config.yaml
n_layer: 23
d_model: 192
n_head: 3
n_kv_head: 1
head_dim: 64
d_mlp: 512
vocab_size: 4096
activation: "swiglu"
norm: "rmsnorm"
norm_place: "pre"
norm_eps: 1e-05
positions: "rope"
rope_base: 10000.0
rope_fraction: 1.0
qk_norm: true
attn_scale: 0.125
bias: "none"
tie_embeddings: false
parallel_block: false
extras: ["capped logits"]
init: "normal"
init_std_qkv: 0.0962
init_std_o: 0.0142
init_std_up: 0.0962
init_std_down: 0.00868
optimizer: "muon_variant"
lr: 0.00219
lr_mult_down: 1.5
beta1: 0.9
lr_head: 0.0043
grad_clip: 1.0
warmup_steps: 0
schedule: "wsd"
decay_fraction: 0.756
decay_shape: "linear"
final_lr_fraction: 0.1
batch_tokens: 32768
seq_len: 256
doc_mask: false
train_tokens: 202900000
steps: 6193
dataset: "wikipedia_en"
MLP neurons of a small language model. Each row is named by its layer, matrix (gate and up: input weights) and neuron, and shows model dimensions 32-159. Each number is 500 + 40 x the weight over its row's rms, rounded and kept within 0 to 999. Numbers have three digits each. A neuron's up and down rows have the sign that makes its largest values positive.
After each neuron's rows, "fires in" lists the words (lower case) most often at its 100 highest values on Wikipedia text that the model never trained on.

L4.gate463:525430447523439516576490547503521535473457501526512526519464485441425486463558541514485474537559487446476533506466484437465518439471430505478495531545449442531451455441564496522530441507487483443461546441465506520369487481437514537575502498577450486535519466485489470472473511556482567534484464466512449538490517456447493479418568487492493534466485518507493545503454460532613537501482
L4.up463:572414504504489475541468522529508510488478563488463505489547547469503517549538498525515476528548465394454529502444553460491510483497507549528512471513537462458527504475536441568522437511521570497500470434499465498459445509432496466555473541563434509470612495481480520542495466456497532524466488508445487552505539451461534477450644521475530518464479448482484517501478491508557520513454
fires in: "group", "school", "association", "groups", "company"

L17.gate430:500555495496556513495495504576436484523545477492531482432528550542570453395476526531458479490506386447460553480507459458521522463509466525484510539517488550579462469472516598480502518525501469547504462477535495451561460446488532521483531431587489500484519523498560486492455439487447517508530482537564477535435405443554565540497526493443496486520539450537568514487522581484529422587487
L17.up430:469499533455534468490415460456487522472498512433473486530552512454565477463408476527491473475541473583468450495543544443492492506501525502506521525491552500520495421482524543586553562517577494450540500511411469504541459534478533523496464471509491498503471476563417485589538520469536480494502433492536560475478482526509484539460517504500514528497508471458487487504514491483543533568521
fires in: "it", "which", "that"

L8.gate202:565513525528539559588480536489553559477522534467516425460531530526515480479509550556522491492525543478467499472501551387544584534493559617552540490429489494478513462461542521466527520529444486519511429472448428494535490538487476445515528472511564485507513453498430509505496542494494542511431468556457498591531504510493496484466485518483427509488501430527571494484549523592489567501451
L8.up202:491467482484434526474528569476530515451455517444507488476517547544486506487482523513441480446502453472528477468502534448569469550538458521474482488483493499451452491516517515516544547464449563493520444404426457519396495506429590494495463495525519490526536492535495510504485554450561472476511412498470499538479504512536502513505525517566485442449540520462548550485511457593501611425471
fires in: "family", "group", "company", "board", "groups", "genus"

L16.gate215:527470508486526516496536509501493511504483465464508579584439406482533552481534460456579536506458479491460479487470450525521500491502500483544513520468510578522528530480505471531396550552508619491544449493484461452506469534461511499487500492485588525503496520497481486482474519458436476409623489518495445563485538447541576456471505528516536524467448525536526505552505478556503395542513
L16.up215:524483503499415531472529460464492460544532425486401469526406519546509489470454462522460439490462538452506497536609517562475517512520546506446508419504458526457487534491427508490579455516541553513452488558459497483494526486464454499444432485491467505454579479485470552430528483574536543556415524510467454436508492484440450572477505506505513521503515505438524433485495496451453494492510
fires in: "his", "him", "her", "prior"

L19.gate65:526528544488492461484568497489500501536567476534476545504479566461544481522521453516505460465450570484513532440498470470511505526552500524477546499535494527529516447513608398519496522501528617515454475518530473538495434527498557415449481501470532499490491600433463470470391521500554569514520453501489471434558482483484549536475455472521593486515481479542511511549488495470468546341499
L19.up65:508500447463493542466509449550464523509500471517453448496430492453486533494455519566513534421504479475548477499509495542552415509534482501535495440447483485417513515489500451469542495466510497455549488535455488515481557450437525500506479509565495454511524450556478442470470492541589485536507532463489464508487433487469546478518397595411529439529531560518533524535513517467463540555478
fires in: "a", "was", "bef", "became"

L12.gate47:488521540580490546533424485573585543517541497506500475460532532498479498486499460517441546496421494600497475544481553481540571452547496521516511501511460506530448512569450491457440481486515565464478498448534376528522479511509522527526485436486538509477578516564534457480545429479491465396471432466490566581516490529624501488539472441547514513539472477516507483552567506482421502486449
L12.up47:556457520471501454569510464526464461476394447474526504513541508499520523561425492528482503498500505519417506479520521469549497527533468410529545555549537519451459494445458553583514505583544462513472469522441524505500429498466527543434532517524504529450510523491465495487548552456456510507447517506461457538492493525513514407548501466547532504530527563521487485509566562484556532476455
fires in: "and", "with", "a"

L4.gate352:499488507493553457459532434546492540468574454485588448535505566601519463487491495486496498543449513522483480495509454487509536485493507475511483544521538405540510499552538478505497514419493516614571495535505529555478441477490503538493485537506518468515485528506500429452488559520553495483557529493494451536458543473555590505474478566467501473460396465447519519517489437554596530434493
L4.up352:424528572529487544481557502475533511503505468408478463470487514539473501465522476609487477461484527574438427558473540507498495471482482526481497531548515502440517436439502504506484462531462512531538445416496504582485589414464534551484548441455510507418478503473500384427477477424561503498552499440442492567498467509538531445477480523425504501534546514520539478504496457517471493509506
fires in: "the", "a", "or"

L16.gate243:553502510466484521457474493530496484538500534504502484540544429474515500503494466521524533553369484494446481499488440531477531562620452449514411458477448518513540502436498520540518535522482466555567485513514504459486531457476510445567496527491486467530528549573497470489442522515469496446488529504478552398483555496511515474539447523428542426422525536490563460524516465510468455548473
L16.up243:548473550481470508507495586466506445517529493477472525506490461542479479533474462538532539485429484517579534457557492530486443489460494475533476452484440471549466448528465505549555486502569485482479552523551417519455464488465508493495459545498566464527437448468521497458499487593510534460422522468467513477555492540500508528507513541481426553501527529535498490564413446573501596505503
fires in: "his", "an", "sexual"

L3.gate242:480535479449522491475474483547471558460600565462530480510616549547555533469494495489414441482471541505516472449484552514558455496488472499500503490448540512411524460494533452444517530544454538501504481481526511517439523469506500465465485507484468491454541579502537468506584494516516503514514549447524545542468491466473551474518526454520507491378446512492553591481523548498505494448530
L3.up242:459537505421508486472499493514428408522526533512484502464436569466496435474565534490427509448525484498428533485509501492492546502490495562499539537500476474500477531493528499501528413508434488516551510521490565506523501422455545496514509537500449470520541570593476473478523575389512506559538501511511541527581476481588481500472589486498536544430488520540501481519489540555573536498528
fires in: "january", "february", "on", "march", "september", "july"

L11.gate8:498556510470530436496401470504502439448486579448502441516544531517590503464503528478482472523513477438476458430499443408417551431436491449483521508526507539446532475523539485512494494504546481505523519508459480503492471595568522514479508509506449477499498485490473541450522485444413541456616488510494464544480487566549500534582409503441507433524437485474603487512472472494487494493458
L11.up8:469481521477468573453559556506494485498534463398457549548459454488535502493513545478512472412515537468467521481565495451476422417533455496484503486529468446507491482439451515536546512610445454546470492466526465508482541548508461485509525523462516500525472527508556476548487560520446424510547505481477467490571566570562522466485488523462536515467592472472443519602526483501536520539564
fires in: "was", "is", "the"

L19.gate129:533454489513460517438486483574514505500495475528536461512477575549451548593459477536543568530485513503410487501416428536531521464486489450537438453439468432517484553534483486498588449507498488507420508509493547494506545494505625480487505484541472476461479512556476472463524470520525494443449539559535430413488457485506478557440476539520476548575506504510522472460460482478463534470512
L19.up129:444496485457512525524536439487473503586507540481505534477511521385479501472492463403497530545473518483478499589483568515476454547443508524447472501472505505535510489455473522436570478533551580479533531529569526490497504483452485479479543573510525510512505457496512486559517568492466495556454478437453538452525515454488520472480483476410512554495510456513458505531469471612507534547458
fires in: "an", "ancient"

L4.gate30:475472466519493493493509494496462475499475476511507484527434530516550557569520471476535513540478483500526555506443504494485427504472478465456494483508520518445534520479560447538496454517467631455476572459464489436454495467509506477561458508524458537529586495522488464455509475529521398492436470515452486517445537449494423460489498500476378530460424518452585495501550470515457497481549
L4.up30:466455486532473498535522475466493476572473449538465469547393485500497496533552485443530496480495455513520470574499527483489469460458486511487532460488457493463562520529562488518498495530473589487511460501490434400459524450502536426448463462533443490525508438511475504500443498482529454546437475535467517503489497414462499522548513474465372507494476513489590511451482472525537532506518
fires in: "republican", "wife", "married", "officials", "town", "debut"

L12.gate68:481513501508412492437519503511444440509493512496504525393510466521476465545563503473465454466430552471471521541487510538574494524395466456493426526538477546554547478567515511522529541524503572545448502473515575493514487518497515502499534534433470476503570539486556484462517544470552465532499549533481529505455512563585525474457563501476515470602514521512534496529491483420476604530496
L12.up68:542516501514492505442506472569427531477510533478529517425536531449420510462490624470452526524506505508576540445499481493501560565500501459491486483493517497456482460469470526478445487497509450484486545577504455450496513579518443508559517417537479546500487471567492536551524443561507502442499522545471542487517497482468603524523482510516613427409460463484470503525491516496455526386541
fires in: "to", "with", "of", "christmas", "by", "for"

L7.gate210:490521442474611453535520430556528429491503482516515483532524505521544436522469501498490542510417497448485525462552520429511488453545510500497446531450489502540437497555462553455468496534521431544517509506447555508504514416509554546448509504553426598480464496567404446548437471537485518496502508535470568477515559476458442503515498485496484501469493558408571517489531471486541519509491
L7.up210:439459363511532562553448513481529513520552516497520553528519551486523475431464483549490486428486481561466466439476529486510544539389502548494515516570496558493531413495460478431491458459550546521528548490470511539505477445537548533503536491528405501506505507504485527543540540465488541550572565449509546527512571490505486496470475481425549498462520467507498465531490521495459488499409
fires in: "there", "it", "they", "make", "remake", "mine"

L18.gate50:557536540541488603507494511478508554534495503483452499501515500527570532512549573543516573521533491460501469507513511512565536513444442536500475481505546475527487484539484552447504464496540579543465492468518490525559455491503525466455508449569588543429438484432496511486521540445448517472513489431474493497499480465475506477458485472452505493533488493542465514500575535542525508546520
L18.up50:566562570556522479563519507534487502465450512529550407553411462507554482625513563503495506588445553511449511460526530484520477450604480486472437425509579493557513510556496461481476513541484519538518489541566525495542461507476484521498465466519465546515487494462494563547496449495485531488472466479500574497556553546439568491531444524480573511482530485494501494491519491531408546486469
fires in: "it", "that", "may", "can", "found"

L16.gate484:537447511447437562516446524567474509491494550517538424452436538417565517507447514490452552494481515573517554518515533472536502516493502553485501467522545456478489482460438489590541483484465491563522462529488526468487495517516516480555517530587532457509455449474404529544581531494496560468488547473459505481529548542522528496536488433503545522464514511505531543426498475543463520482470
L16.up484:457497564443586502474450498523546473530520458521494625537548531493549544491497432477525465494496574520470527504495443529437481520452480546424485511486506496455558523472433471406506549524595451428503497510481486488464577496536495485488481520525536571470543485526481494521493517445454460459478558508467435469435569534439541553496431514482459528523478526505407509554502509476503495557432
fires in: "an", "a"

L20.gate18:471503510503463451554501466519490538488524503503536543488547485436544456547395517536435531460497531472482581410507505502542484426489454510565526503503625515519558531470430499476532540568501539585496477542602521468452516499497533461573439478491460476452471561483430546502496535555556531452460491527466486415522491482519542485454508519468581495558488492455467463462482472491520451508452
L20.up18:576532510497458498493424462443474440510531473459490493515512528502440426477529476470524532535516481428491520413536503459499474493492533506610571464479577535445533436492487535427574522459527472542467562551523493501421481466505524495490432450572500525450543457449499553517537480550541550506452456446460448512528476525434450450491453543414509528473476536520522514488503467526499406561521
fires in: "an", "most", "as", "more", "another", "so"

L3.gate503:497436430561544519535474490502479532533526524492430533519515483486474453503555495500531476502569465501510467464439433566502518462562477527574490495458472509471596473454549523491485499534530400496562513470454447451498550532513570516461525478511503492491488473448476515470479424519527528468465521490437461455410464482464532471508495470408443542490518440517552525561457517499483501528561
L3.up503:472532371495473489477500499543482412468587492523431501499505507477524444505431539537498442579516566497422493500465450470454419496496504469530530502516434548496576507479457445477509466555504516558539508534504523509551473480558455522536485446497530492513528465482491454509528532480545529478527525462441468468486428524571479497480502526426487456557536475511563551523519460511514483505554
fires in: "was", "be", "becoming", "includes"

L3.gate5:448515540580440484506530520549534569494469491434500474445477522508563527440506538540460507546436523542516494467528493457566521534496510556475504501427539523469487496478442488471485557456503420552547484447513573471481534544526425542455517524502514527467496544433438500531524581505529493475478532475531488465515506391536445461532480524511472466467538497499546592527505534527490469447574
L3.up5:476497392448544453486489485484495530528496484513380488424527493569464501517498539477509532503495492467462437519478535494495475511497469493508504493568537437542508460468516461480522384465425511468475544455566500586465472488556463477498473565489475476501546493458552510554481514451511503574426517514505450456432418488474455427516485555536506536449532521452487571512478531553531438493473
fires in: "august", "date", "february", "replaced", "march"

L13.gate460:591479494447514522493537514526470482579514486498411530478507520519482543527509526527470479480354463507563489472514470493499481464439571429539542524477437535599534485523505457509485464512535503485482509452484468497550495522408562494547560487454534521524414496484454490490495558606529565430517561480449506489508499522555429519419524526436516497529480535472472503542495449465472473544508
L13.up460:484536513534541496509430434492479497508491557500470521478474442499514518486462544458443466543437495510487550529458527537494503498542518521500528500476523539481518501475497433594562504504443435554472538519500525468516447454493537504531463434550566478499448444537464489431560435454510488506415439510489535563459482500565507529500520487526519506430516533454495483512517424510410451496512
fires in: "as", "be", "becoming", "given"

L17.gate201:506484510459514501465413473482472543411558549536460433463514544444537551520509451486463566530545545550476481514506523521543549552459531594564510553566515581514462476509446435534521544446597486519461441482582517550496537486496558554472539466541523483512537505463487485455520509542467492544497468551509548458500575421480477464483501452487509471502492496502521530527543537449488457548543
L17.up201:509530483452460541520465473526439492469467514488499477520539535505566514560501541527502601480531493506480437477496551512509524523479550468504497553579522522539450492501564525566572513482501488486426448568494441504483487544486500557512477474537478538579514552502478442562406481481501519559486461495547457456490414400513528577560518509495496402513487496494494540579510490421485561525528
fires in: "that", "because", "like", "what", "than"

L20.gate424:443424567487498500513500538473498526502595482474501507524514571505475571504585562458517518526565551518469551510464518497508574457533486474541469427534550504518564462515628418537622497453498520540475462527516442478544480472518580502504532461546531522506492497529553437511484517485449461462473505556507529449546508455556594470506588487576482510495517492531538471468562539520475466498495
L20.up424:550469534502524538490455540568461547470498497530475563503508572523526552517430523486564576492499530573468526497455535519494505546562496516494519505490554505506507511479462613468464463555538496475521566453532470424464492570420485488473575494496502460466510452475512521469537467501548464460429488436523499476479457535585510516518476510465407531512502499510513509492546460476540559471529
fires in: "to", "an", "in", "also", "under", "not"

L3.gate295:491529531489494553508495561460490558418497512474526536507439454515480428501493553500508536466469471507448510511505470511437564479508602447469402611545514498486445431456495516465544481491558492454418546510486584557449454573454506522510497529468386502502459519526513510644521432566454488516458493455489473486468487525502525484516455519518537476480527463447531479490527538480480520492469
L3.up295:505515534459465553471490556473497548454505482436534497561463460510444405525520499517503520488515472482468466499508433475468573463524579486450510571559534478499457455463533487473525510520551493440395475513470512492499504590437476537566439498414404519526434511556449551544515435531499534544472496440475506524481488486525503499523471506517538455496501467502535462504547484486474551513425
fires in: "louis", "james", "charles", "johnson", "michael", "jameson"

L3.gate29:524538481575495511483472569464543449488519462507496491490479559587545528471527492430546516427545466500466460442465524535500502474552487456528464491478485503441477489512533525480548511488486457503480520513546473503496541477546550538492535423553526562456490539524484544482459510564566489510532468518435401488468499511462458490466597533449496519507591462501579548485568500499490430508534
L3.up29:573466470500501513444489493609476509551490495396471507491500571563504551520493483496521477515503496574539454496486547486524518522465483487453501492518549500521500522491520507530519475504568462522594490559511558516485554506538579495527512522552453513392528511467542586452475543460470508509429480516505443444513494524501488518435516465444499567619427491530518477498467466509495470525550
fires in: "not", "still", "was", "also", "remained", "surface"

L6.gate124:479508471474499474477449500498536456497402493496528480451520492509459470506561612481460516508574508522425589447481535544510454463457582531545495497520546467458538516567552430389489463530572462503499512539500489526520507506518464506491486493460472559507541558493517512458494450475516473539579376482524524523470490453503502514485484422470481451394510499466581546548451449510502482520494
L6.up124:469524530476484505473520576516482591532460488574463544461523453493460475564481596413492554548496448516461457471578576550555555499518473541483513528515551535529519452514512483480447470471537429490467467579442541470442524430509562560526552513487504537561483519512477526419559585540472489548487557541509464511481531509454501556533492488593509516448450479531513538580519546521550549595479
fires in: "february", "november", "june", "may", "goals"

L3.gate98:539574432579489501467520482575508419469552495427476470436541516565553475508505519468481468489524480555548502501528511444458546460569461574558523537485465473509476463497496479568572527531538475531554517498497452470506483488593522413520522501455456525494511485478461563529524497470554521507516516456520429461482543497531521435552450525471548493525523410438495503476572512470487489573495
L3.up98:518563501583503519439524507572512522455489456479446496517498505561508464536516571442502498407436490561532480395460458438510529503520501492528458541517484490507458420574453522571508497515566529522549488480516572502518400432541520457572469478528478476492479512409464574531525485548546498458523508453538448442494515537530458479530460498573474501600513418477483515526502502403465497493506
fires in: "was", "been", "were"

L4.gate199:570537486460487535493576530508426485492445518500495516534494526483479468533500512548529516485501507534459489490460515525425554588444497579536473554554506472591505532510446419533462550553494520494496510429527531544472451482512535533466456460511429512425555474536570486497537526521493415502559483459479450507496506596530509444545459552456545525528476489459554501442535513500428506481552
L4.up199:561489472488553502465571548488465492479404440482454499509559504473459501524501483520526473476509532485489455422464539563464604523449482571522484553532485457593473543503469456532507537547484477493480461470515512514499486528475572495465426477536438553428521428548526502559532495547498399508559516523454441535460450542522562453542447508477479464522509470522555496477524539505476463495564
fires in: "john", "robert", "charles", "david", "paul", "michael"

L17.gate64:478493569510561544498492491536466510498530496506529437486490481456490452526475523524491538540515494582530504519517513432530582430520462583518494462538437552504496438509461542501545504482568536501487492486533467451524438477554549528475504503416486457500526581428556484532526496462514551409507519493564492486449489444569548489468470498586528532522448460547598462469561544482446533486497
L17.up64:531496556565424581507428510460458513562535531475437513540444453504481509524513448485442478434491434489469477515475491497536451465483491471462544563506474544491527441564495508493520524523496562479459425558552434518522475463495531514501537508506512570524562480545482514476550471534538481525536523534494457553456413451518551459475506519429496455481497462514507501541625540432527497576499
fires in: "which", "as", "what", "the", "that", "made"

L6.gate281:468517575571531551460486469542546576600518446487501492480495519519429508557523471445469533501467479450452551512446507529514575538470549532483507506462488473473518467530557526564516425493403548518514461511473516532499477519521489551438525517487462549468501514456502532491449440493582493490514471448495590471501463516521455499484411525472493476528557483497503422514489571565507480506451
L6.up281:529436520493512542467556479560490528545509472519449499538466567544521532509429470523533502496453488588541481517477486465509388545463466471495558507460532577495511509540599525516465420423448537472540557545546572579437474585527442497577560528490537411545462476522508530527471517514557518422476495480520527430551548520492536449530503454505513473543486486501449562450486417544493427498484
fires in: "an", "during", "for", "brought"

L8.gate334:500499386505503515525484484572537491524517515532527512507415521471497540499524555499488496450530512492528487477454554485536442539549501522456506463565477602481480504509520537539486507443442622570448511483530520489512429493512509484499552487450499494529530619510501453442417520462504513448601487413507526466492455521466449485489442429550470471532499478481551494582502497531548590589486
L8.up334:536505445516462461494512548447536506523470474512548495478426454542442481505532493515453432439545494432482488485499558471464478582467463568491532470580441533502463435547527532493505542503475544519522483539530485531425470493493475481529501489443511491536554562523538491558416486519520425483536518476483498508488447474540436489469543463510566396504476470484503474505586536481557518541581
fires in: "first", "2016", "time", "2012", "2020"

L7.gate205:461465470547486572560494545537544483486578553472479525537541512524615501527495488532577553442506498509488454592413452488527552471529479478536455509531426412434552573479475534526496474552489569495518515497477497499527463560493512532485459476495574433503487575488522494455514454541518419506487488485505444490494477457498486509456552469536439551497534431487428540516527485572528538508429
L7.up205:537513496621548552585503516593503525401561532488489523495488464510592447496546483496531509503477467477458413575490555508526477492509555533533505453554491466490537527467443468495478501526452487523515492542527464444487468545429473508557463471473492405472477524473531505522526511534489401515514462509598448509414487509517493508413484495531512537495528458525482576489496453549464471489530
fires in: "can", "may", "not", "t", "to"

L4.gate116:507487568485465554488456504452550489454548466501484535486612491436500521489480511533522372506451458468476488487442480453477439498559490495505437486508512511501459434556524492510550517481575460548568486461401468503496454474504470445560469514451586487538537430464514544539519602499535548563476516488502482532481529448503511515448483435467473470440559499505510449497438488508529509490537
L4.up116:512454586470534472568503527466513535552441539502449575498544515476472491535463478518518574467588498509499532558480487511514490488445526585489531508499414534482493499487488429512481550481469538466508394503505475529564434473470517576484511467559505487500542445561541581546494512509490521513547479509570580524449490440568501448481501506504494531430464485548555511479591462462477526435492
fires in: "party", "museum", "group", "company", "committee", "alliance"

L12.gate473:415443527523555491522479472485511526480465502501556450538500464571476511524543462504503510457473489441459547531440463508522480522496506524538474490520481444433440524503506513503507497527543552509455548548473505512543453525492555438570431442456493528542487544496476526463604449496534466479511496462508472475541464563550548459484594597458584437491523470419476563496525507465473569487471
L12.up473:510535495567503444524472592542477554557509466465657432512506480545503456503453502561458486432469530470500531462463560547440481513480463507451501540490489490499501461509486454479387516513513512440514487465540536510560502557533480446565530456465476504472473434445548491563544496554447483504469517505504588448482530490457451482421555539453538515568490435523483531561484539535458525466503
fires in: "by", "other", "four", "of", "fifth"

L7.gate416:513480468523481473494545424582496531494551518476496490475499439436482486511540493529511515524492455459489464463486520515569502523546483437493552485545480473484586468523426527512572457484503468516446426559473547442494459495437570561499517423549540535582519499479495461483514544497546477515507517577499552487478527435440477522525503501431503499409520554452510501498520442606480423501501
L7.up416:493507515488489526447535485512520532456511416462450518491513512460543447474489438482568547568528521488472487490486441440519504498502447484518541442537474479494497472504547507457496453481456566444505541514471521489501431579475558459479568519537551496452554406472451518439526501464513498497447484510544543434527463471502576504517473491433531480488457468422502466443507400531448553560438
fires in: "years", "an", "year", "melbourne"

L12.gate267:452482508512447538533481507541505512493481484527582492511456508514604517557560533512479555517579454473475426517445458469519500474508499513542442495534487502514469468480508517481539541600453495444527482543518485448553437537485490601564524553478436557505489543495540534446513420484478545479461509530498492470550563455464496469497488503461454481506500558523532541469508440497474497521473
L12.up267:501500551545572463522554545455447485534497467490595502507446493476480472509492462476539488516458524544578500539502519445542477454451519485521491505540504446526499527600528483498569409462501444467444439493514548519516474495532565522556481492531533494464522428583483524468574500498438584449493504494506487486608540476496528414517532494490496485493517466497503435494449441468468495508565
fires in: "an", "a", "aft", "another"

L15.gate307:472516470418540525446449520437528502491545508564543385526523439535540460440533516460443505549492515545564557445446462493496479525507499508433501530505500542420450548498485534507487480503516476525575483521512497495463560514583473489522535487498477473465508484521531533519548472479472527487551457468516451546481466560540468455467361512461474414561459517519540486545488502471479522637456
L15.up307:511546411512452454388488462444448523492568502396515480448522478470556507548514562466483480465496442602498557505468521484439503422462513517474450542497471465532472491525518486474581496446451445491442485472464560557534415481470555526577436454470496463479451537539481524416497505483543425494493488428496520467531525477472513457516450490430559458449491517535526548601476521522527529510401
fires in: "the", "and"

L17.gate123:528511421522491573492496467542578516484488510488482468581497491570477528543536557478460521527496533508503571530513484434535575441468534507444461507581533509526466460445492500442482527476559514470534507478504477523536514538507534512463560430493497550544571502424566483517482448540511445502446529536554546532435506473476523529426463492495514509526536376535468528497527510498414477545503
L17.up123:498432506525467539480473511486531520613564474520512461517486512469519469499512496469467535501535483511396466445501526517482443550405533529486531507513468510448486500524472547528501480506471416469557581513495426526536510524485550478461546437583476569489510484395499465551484530552517491511516496474556471546503477472543481542435500489428541434500547538532557550545537463563439477552531
fires in: "but", "s", "is", "and", "was", "re"

L6.gate91:472478503423476435469481463542485541466499521537487446518490500505477477558491518594430591448506501524499560494470488500507491503480483511618545511547481476456477493497469448509575532542485426561469542574507539510494477538430515497574542443525476497529484538571590538519435434396515512524516438470500473498507483387509455479482575504529499539439468484534613540499512464469511551464513
L6.up91:501535539495508591445461510525473623524553535513566500544465497480497504543535491461472533569487515482428494456548512571474578488525494520449524543473454513461544498432522497560493491456559476425443511578476493505560552451487490472523479473476470542531515560547490509506499528471570410581485530565442514576539492578503558506532483415559527518536424489526508503553537518520451525483441
fires in: "may", "january", "june", "february", "october", "december"

L13.gate44:537555495485538481537539557575551478505499577532480470481440505515515565446460544533415506472493460566497482508482586474476550529505472539394460524454441487512528463564509532503485540549545524534543464505528450488521549469515540478540555548389482554503472483500556467508567490451511530496446489494549524517445472525565458476487449502504493535570534560470462491603529500457530506509568
L13.up44:452482458527445480512573499435555499466547456542401477579501434499473500469454494463440533477454538466460564484442472533463481452522469437466489538530498471531520436536481445552506457512463521529511468475433498452520473585530500498523596479546453430507518544464446556454554503495497525448402430485546454447537474437530519473482517495536512549435553588446527447517522490490482506449464
fires in: "a", "the", "an", "of"

L20.gate310:493506471522461519465517497547508528534550567502444486503394521462402510532456476494463493462461554499437484533513582448514536472508396483519490444487456532521472439488480504539618460616497504433533586510473517512487507491543499442526511517484443533489531500493442562508504471537499560455508579511501516520559516504479451511455437451494470535506487440486487506498475503610466470547444
L20.up310:525549547526552505529483556526482600522476496463525471549538430459545446489431481448539533489474488502499554522556508534565444498504443492505506561482507447526586526522440551461528432482503532567514545524488532467520460487498494428552533580535505465482516467474524530491473456516586483458532482505477466489506548497468493482485455494478488500444513521531592501476560459568520480473511
fires in: "an", "troops", "another", "tank"

L3.gate241:537521514519477546501486438511506544551518435460496448501500428472522545499485472537477489536535545503426497505509529463478449479464418520498513418452503464552501460470532455546608494482482543503540481473474547414510535529551491485533498472530487540485539460536536550539530571465504522484521508473510466512582519494432537520457530456479540540534532528519547499484480547520538558559493
L3.up241:542523524463516546525416511462481486576458490508551470503441544466528580476438476477508500544439562464449488490476520448564400411469506528489537485446476471495569470509530569541560493502522569520611558566498569424494521517570512475501446513511435517500519469501494524555445525508572526467460490529491467442560532551499531493445556430499535523506511459493514501469443528491533499554461
fires in: "an", "analysis"

L3.gate356:505482475427523526572581503521465583561438500489470461451503455476499531410457461501486490501506478523470494475542531466530520466430520489609517530506568468463487521540520464500493528446489519557502455440528533504430438481519481488433464469480538491474503585491459451490566570497529486511495463447491502473500418530515477472533426515515483537527482565480517545446567494536439534455596
L3.up356:510483477410536549562565524511498562499443480487502476470469435497489555428509473489512525478510478484420427489542569501563533476453522519541511570486542449478500497572483474498491548498462494537482470486515537523468469490479515460414468432498504500479502572495498504467541558488539484448502483450495493474519435517507531480492426511495453483535491532481531494417512543540457534491595
fires in: "may", "november", "february", "december", "august"

L17.gate139:486512508481511497559532516558469480428493578471489574471549559511529469534467570389451509515496508494515364513468485500562482490511500460460518482485474479527529553512511505587560565538509493505482419457522546530607449536481505502492531463505535502543527538502553554563586498441431505509510456495487519525446533564476479503540508528508517514501479528453508460451585526464465530557491
L17.up139:555547470555510506548449569518558438479542491568577447507500464507595448477449566440549507445454562490497465453493552430465514519438464486521435575505479566506542500526453493510584522514489577560459510538547488514573476489520487472464505438510539487553516446477527535508426468427510478522501539488491554506500502498538494444479485431454569552510474540555443494492533551454494517528533
fires in: "and", "is", "as", "now"

L3.gate7:533492491538504488429624528553494496508521501459498460517478505528475458487476509512528562503461452581458473514500497503456565491595577520632466538476484456466471543494579465471529524513598507525515573470510488534506517515469542472505558479467548522500491527468477531430443478556607473447542461538501514478446477504421531527516499520443481527505461502456504493503477475402463494486499
L3.up7:462489413517482525442499492481496524470501434454490530512411418514546493528489569497552454455522481527463458466477526525468445450488443539521543434523517471515472505522513515503436467442525574602552494527516520542494508465498502503525548469444477509496486452550532515500496524528492506518485549367495407466549530441415527527422510524463541440486491477539492509477507601521538428556515
fires in: "was", "been", "be", "via", "also"

L4.gate316:459488488487501483524548441438476455483543477429544517475481467487529545542486552484489452489489456499503541491496509510446487488436463524501478582533451552567532502421549564483553463502521516555445544442467520498523565485578486561488548440457504481599426503491509501489536416513496512547545474503474435495481531441468533497509509429515443435517476468477533510488479453516529493558501
L4.up316:403467495461516506509580482548509501498438465504503486438485499416542537490443468474446529453561448552489606498538481434532497493499532501497469501533516503503466539521472493460542448522483485435497501514420499528529576477544554470497561466508497586596503500531541449596531482507513444528524472546486459468505517505522479459491486526503446444551468442502508430456492487592540579477492
fires in: "which", "been", "such", "the", "known", "named"